python train.py --hidden_size=256 --intermediate_size=1024 --vocab_size=2048 --hidden_act="gelu" --norm="layernorm" --positions="learned" --init_std_down=0.00496 --learning_rate=0.00126 --max_grad_norm=0.5 --decay_fraction=0.841 --decay_shape="linear" --final_lr_fraction=0.05 --dataset="wikipedia_en"
MLP neurons of a small language model. Each row is named by its layer, matrix (up: input weights; down: output weights) and neuron, and shows model dimensions 0-255. Each number is 128 + 24 x the weight over its row's rms, rounded and kept within 0 to 255. Numbers have three digits each.
After each neuron's rows, "fires on" lists the tokens most often at its 100 highest values on Wikipedia text that the model never trained on.

L2.up80:094096145121065151119163124143127129120117123145100129122144122128168113149115119085136149140153104128109139138105143144134132097152146117130124150078128128137119115107131151151095132162114163127128131110147154155141141110062179135132155134128137154130116136137122129137096161098146169134096135133177146171109135155138127176133115153135101142120154094158067091125102096073112144160106132115133111161121113151133119140125092105106101146144100154081135131149146154159157135107162135132111108125127097097095165095127156129139162093154105107138157130118129168117135146129136159179114138129131145087131102070114122100172144134160154088134107138117081147172139104148130146141127121115167101097161116106111095140074134150141153138113142100140106148052113182156114141146105115
L2.down80:103123121126143127141117102185127115169105101104113167140146148114116116094166109157124132115149150079109121131068157095099141077140138166149131125160151105118121167162080123138124138181110137154117143101114131145131135119120117105206147147071090115099125099145081128089143114139120156153130165113091144140136089128089132072174086190128141115127129106090148104125121143119131143155110136121137130156144123126135113147094161102101133122132110131108149143104140120128101175116136161137130122142131161157119113115114142142162126175128062148123132118149127146161112127107129183137118105077132146137082150154111110125132165138140119103150152128085134138159154128172139122128151112123116123130111135101140122130133151168113105125102117171104098182105095136113093133130128130
fires on: " •", "rent", "ven", "rid", " res", "ior"

L2.up863:081134170115141099129171178108116099130111106137127129133119094145102106101115119120105123180142124163140130117144162158136127147111122115195094122135134126117177153085146118145192098130159137118135149116118134158162118099096126142154140163124092066136110126126152111145137143098153152123119136130102142169150143101093128119099150119150156169162138147073151128151110111110135127095111142104114126139108128111085112099146132111097112130132134133109091137107088085146107097149147113083139133186127100113160148118108096125129135161057144161161148107185158180081147128128104116096148128130123128118128133120123106092130171144108109096159115132125125132130143123111133143158154110158126120106179090169128149129152114127113142146109144115133128158100112089182138122122138110
L2.down863:109122131159179102144120107135149084074162140112125140118140164153142122169117146146122149119102131118094124136110118125106082133144104131101132131133131144143129117096122119086169155117105095132102092114127143140110114113134089102119130147118103119108135191137142122152152103141104085127174118187122139118121129130123141094117155158157100108101181154169100148130121104137090161106136146131138129111152138119136100143134125104170105150119128128139107127116133167145085128160125130107120119093127099126171146140130133178097128141094064164129076110151130129142166162081168148110140074176100126149072068132118117117152143158121149128106124112103125155117127113133105139143123160129130147083127118106147152096121158178131122109126099125147159141150106112164149174129115184
fires on: " most", " qu", " a", " it", " more"

L2.up668:142127121124120129119119161084097115167138139111133153197117089137166090144147162141100126132110114136131173129097144082120141177123137156156123207118085090121104059135147097128134115115108157119123178115136123120119102156120120095091122102144170117132154123129135134113143115143087131094124096135112160104111136183065097171126131113110117120104145124148113114152159144105121118135139124153156114114132154164116155132083161123100150108131104156131117138118127145124117146149122109128144153104137151142135126070129147099099146150140089157102115136132145116122173109107128111115131134144147115158193141174143086128101118113135082113147114153154126111153067096118109120116110139079148122114158157121133157138101125120127126117094150123193131114133119148147159166114122136
L2.down668:096114121116124134094124067111128143095122111156180100116153112098144156116107111134125155134083122086110169127141141145148136125076168105152104140083100109168134127117143088150097151149146094150137141139165140101125144106130143144095138143103129151110088162141108114089114097144133120155143107097069111122104126105135118130115118134144076132122140102137120134085104118091153100093156151115104081153144133144114118102135143116125137140110154148109142119129123169118083115156137138117145119139173158134126180130103140127098124156145119083141159155117147203115131130106155091134146185117218146144083159136177156176110146140115120126141141145163124166116143157099101134123144126152136160144127132115138133154101119104122081094111137140123111133130146142119113132137114148
fires on: " dis", " used", " from", " allow", " contin"

L2.up211:114129102116114143111104150190108122104125099113142109137121167155135144140136068120150110115147145142116168135123167168124125106097138098173099106107119119079095121178127133119149171070163127132136098117118085096129142158123133161120136126121096124133114123141161129134117165120169126133134119110144138136125130132154105152117122106140082124118116191130153149138085109092134122136142173148139148108122169151090170147134120133127108126081094097092112103132100158163168099090073148069120132168146110135108133155141132110127104112130129133140144140150143105120152101148143168148137121104134130124088146118118101151103133121162142143135149143158108143064161133121096128118125127140110139112122164061164146100101131097138131163119143147115098116147121137128179151122195144
L2.down211:119120106156149088107151101147141118173116153123123151104130120126137133092157165165119134141104130150114115152158131077096161125153095124127139126115151101153134133076147128170130060139118128162088124133101117136139105108173111178109132107107141104146148188130116095163111123126164170137106126150131121091130143128142147089106138152101152109155090160118120093161124158139121129131141097107133118148105111109161163107116106112135155145129115088136114156129112107089115160140120156121090140119107134145126094113167124170103143140071106154061138129107109134094090112126119109117173128131128129157164122099151132101111144150111137118144113134140132114155113153132135133131113153101171143100189088171108094148104111134152131115125100099127140147142137119154089198174096132
fires on: " this", " age", "i", " house", "uring", " same"

L2.up311:105145156096086126150135118119151094106137081115090170134060094108148170089134175141116135063111121115091125163084127122160115111112170152118148118110118149168132168151126138179129125120139120170124114108119152070107124114147096120114143118116116136125133158082134115127100127155148161137124133136137130076092117114100156078156144121114182148143127138149133125136111130114116153125127115160126150119175150103146149124147156120128154110129144153129122135107101125124144121091120113134135100160075146117093104120131124166130172120110155156150135137143122120153126139123052150138145117140148079118108110165136135113131139103117141089113127080113132128144165142130162145164089100136174141192118090120140112083126123135141130149110157121107132149153109143153089096116157128
L2.down311:087123155113120097164072096122111129135105112137140165160132161081120104148095099129108157156154137096167143122147132120135137125082119161158150135113132072132139156140127132166105139178153104151134139138145127103103127135127137155096141149124104098111134161144167202157162136126121104138088096113117182147111111090085181134139139103122156138130102154128112102125141101090121088142132152166117110112097138107106137116087142125101112106150101103111122164147107093109142152150121137103106120139129124129129108156167127138134123100179106186144149131177130101160121117129134130110053114109133117091116135137171126077157098154136122106171113125102158170122170100136129123117114143170108111140140120112116128134129128143148122094137123096116149176136127151149102130123143147
fires on: "ion", "ag", "ig", "osition", "nal"

L2.up351:117086137172126104161133138124164127113110106129141146129146139121119093120110158213144150162114094170103115127088131091119093129123087109164162110125166110155135112113123132147133091128165106145134102108093081109158138126134097096128145130131082159106133110112105090133133143113159144137141109166125132165111143131123113140154144131132150118155103128143111147125148101108161133119096114115110165094128132159111087155113085133197138106132112142103118105117112072124142143131126150145140142143097131118135126140147108157118109172125155159144159142085115152126144148110130149147150107142136135155167173159174103054086107102125100140130096081141163090149159157137124142124096129143121092118109118139104125109128178155114095158083140162118165109122122146146093134117098133
L2.down351:172176152129083149118091143126131163157133119130107119138130128161129146121139113093128126132137127116145098102135099157147114147127119145090163136130110100114087117134144135136138100131130155134130168128151146141142119148122130103081084100133175116157130127084134186086160149111084109141103121092178127093150112114133103125104113119109104123110112142121175176138119133150123116128171150092155094138135083157147085164133172116130113087101129140131146163150153161141085145110130135144133118123135094122136175106137116106158162105125122126123066115142109124113100130150140108149144140126160139082126085134139100154138125091119127095092167128090113129104129176146175086106149144142101116125164128148152117153106090126127133094194151095161078102119119132174133132122141124
fires on: " record", " sign", " served", " work", " German", " has"

L2.up554:096154130139145113101108146132126152125168144133171193163102158148106159135119141063101168112116154133087137139123134143113104136120174113125103105112128134109121118147095125179112091127128130067102139096162120122155136146144138123113139085141144111182127112127141066140123148137135131107142144120109117088079125140119126134076137114160148129123079142137123123123114125162108102115117115152160098100128140141141131137139091157112171114101116117166108132101122185143164145095122129152146150104134125147130140155117125124110132097115103097122130135125130196090086146086158134135132124138114128110128151135148100138164110145156139147067076142155161128145140135114114144149081130108163152141148088096108138123163116139052110142136139122127148146123141129176124098082130108
L2.down554:141100122132178120137158089183119101101122117124140150140157137132118125107140125159137141140130130154173108150094088127134100140160154140153106132180129124132129149107124164119109118135122147091130129127131121136099129133090112166122120146131122137113104139145129129115138087146112128164135128160127074170135129148129116095093100183075163132113062093176063153122126104113138144143136126139124152104141153120158137147140106112128125116107175134101100139095145129092110140157132160130104115092095201087148107158076108099153138128134136133084120112117108095139099142114122095156167150128155142127140132072145134162109118110164123147140173135157174135093102136098118135092129085105122155092146138128114122137130155134131099126129101143094157087129148159174134151142093130
fires on: "p", "ther", " p", "ith", "-p", "ather"

L2.up2:169147106164138166132147104099132088151132140107151119103116155096140156146134148126102122146143143143128122093136120124124118124132140133093133155131129154140156105159112123167143101144141128111136139120140087085145118135171110114103123149147106151121117135121169133124082120100096153125074110192096117095142101154063126093158142128169116146115141127108159121111140097133140108148142129117131170101154155125128143122175134129205125100103113111128128152156112119084110145140144129143135143112150174132097121093115126115145163120163146135110125084142149149105163123077146183132137114139139130111172125128122121144096115145113143035066063121108108133083104088127118112122138134098142117136182100141181117157109118115124118103135130103129125119115101132121137120145150163
L2.down2:136136135124132142152093088100108100136082143130120163111117144115110132142134179127115103135164119146117126105135158089093185159116149136115137176124102141133143116147150099113127127129151156104177120110130117106112172107114117159101132140120090151125108079146133140099115135123137134151109174164080099117133131162086122147115155134121122159111141175099175095143184144143113090114119115159140140088135185132125151139152104128121079132139117104128102141134128098098158137148101175141166175124156117117111148097104087171128153165122139161112117081112131163101159137115129185147114108102167096101153096139154081170149125138117154109124116152097084143107121124188082104115128087100127124157159124140131115129121130103110101138121132091136133142122125115119133115139117138
fires on: " pop", " All", " sing", " Her", " Year"

L2.up333:104128132128104137124116141112136102106154119139153130113176122120086121121125150101083111120130133099127078103107115150127104129128160116142119114103083098141119144127113090172105092103165128082112142134134131177135114138080139103117138158117135153136114109105161164123159120119168158145123177092151117109146116137139126133105108168114111168146131161151096122106105128092134148116084115093098131171134118156154068088132081121153103150142150140115145179151098122101129162099150079122116130128115137103102101085151116150123109146160103116163132110127138142146086175110119148123149152175118107086157128157149182119104096116133149111148102112125158174121140147142122140150147131107119144167116129168143078167097088132115143113139127134146120104165143131152163132081105170
L2.down333:156137125097115130114161115115131087117144162098111089139112146113116149154122146127119116163138129130143116093113160089155147091144145100182137165159162108162136099123170121110190141184122119140071094123112096099114122131139115159152156149095129104114139086153107112132099124139129142124123121187120151156148155112111137151138112119121149157096122116115106077117155100136138100146154126171096188116101108112087072156173123124118139116114121133115124124090140125142133114162152141120185157160129122164103133144106104135181105143109107174097096125119119114117158124154138145168137095133108136175141137105111147150141147095103102116125135146071095111154125152099154115124161124141098130149113091121152096150134155104119132133104137125079125105121156094107093124128146120
fires on: "ced", "inning", "ument", "ished", " football", "ified"

L2.up837:132111118111160129120130142150168107155095129140127089133119135151122155156153178120127121088147148169158140115144166112118092099109148123132116105111143113073122141091050151137116143180111121123103121137173156146146138119159179131119088123115146122127110125102092097111119151153117119135124142102131161099152152172100140135106119099144128138176129092142139125141086111161117140106117121146117142133144150142117094151074108175126107127095118119109121177140097123143125135082108129142101129146139143112101109176099114101120124115136155157144078117110156114117132118146124106138094114126130118153145147110092125083159142126133120160108078177132150120082149192120169110118140123119149089119172137113140158184131179146113112102114107176144113094132107118125112166120150124
L2.down837:122103119159136145134124108138109146067084140156100127123112152111143138111137127147149137104122116161127156158100171134141148086160177117161131138146151126112144106106119126120100116132079129110154122136096141140116131134122142173142146123114126141129131149156107155091071122135097132108080117155129137118136148105131099150096112139086120165108151141115116097122143168102110127154132131093144123124134131117168156112066162129106102123128150186115122089091140100147116127132147163151154101118126149100127127114164117106113139133122107098139190113109114131140139080133155103140130080123136161102164134079127149141110168127157155173167143097116112072096098087129143154103128097143109081126121123137129147159122130113086153144167151119132125184095128131148148165194090130
fires on: " St", " Ad", " Cor", " Ste", " Mount", " Sm"

L2.up112:141103145177156169081131154121139137108134104152105153142143140091121109119139100117089110135108117115118143112131156126113105103158125105126125119139111174122130130141092115162079113121095155124140128157120085100129096159094105111131120186145187118104136067153157118104135159138158086106138145114150137172138098106128144080095130164116115154121076091153142106124092133142147139140166168111088132113103114129098097133157091099177164074116090122115104124129090162156075149144196095100170157130118136163121095133172130134136130138129124167158115107151141138136129119136144163143161147124131150135137129129122099112111120130147129101148120159137116151139157151142138112102130126133154108109157146139125114138068100137138112130165141161112115158123077096140126114132135138
L2.down112:124169115132115146092120119142190145114150106135102113080124125122087109106101125123119106112131115115140098131129130194162120129129101132138117157162129163183101130138110152123144182143168098120136141130156140123140122115098133133123158133130121112210154161123125100125149159106151118080140115150116084122141125142099130162136074144135140114106176146106102125094134130181120178130151120119120072073135137082143115157126156110108152129165096132144134113121107125099138103081131138155145147142126078130122119137157108122125139127151130141143135159124147161180100092146123093106139135140142112155140129090129153119158123115078130149106144172090124148139132098146096108146168137139146108082088106090131106090103145135110113166127125155150122146112142129136075097118094116
fires on: " most", " larg", "tal", "===", "ple", " more"

L2.up158:173121161103167113133130158113115130138140103111083136182147097105097115181132087144093123118099164166133118098121126111147142168110117119133120126104124090092151129148156108145141125146145132131136095111118116132099091112170123138151146125175133126084146124159108167075127156132135108113118145120139109168127120127116132102120102108137097127093135166141161120085192135120141130127125187099150155097147144138118124127068111109185117129136134147116125121103147111073132105095129145124135110145136121113116156085101121111158165100160119155135104131161114134112119117134131090128101124173140129136130095156134097144115133134103089161135182121144079114107105162074132144122090155151133186105114139094173135100120101096143156089112143141102111116139145154109142153148148146
L2.down158:101106130153136113139102123185118126108088137147128097149125158131152152090144164151159127141130080120134155100144088142076147076124183084082112144149120133119155085107102124109155126100154137139134090108103117149178125118147104144124142156095131143126088138147106117106108150121112135127176119128077129161096091102141155145138118160146132113136143127125079094170134148100163147127171076136108124161138084090164053146124139142145128167117130066129129168143123157122096144164134150139143112147149102158093115138141149112119128143132112142137156162103168123133138156130129109123124158129118138173125138091178144141148152129141108130155100126146112078126110112164126163112121130101155110140114133121101121128135096117098097118123110160137144130149130098151140123095095110
fires on: " tour", " election", " polit", " Sec", " United", " Cup"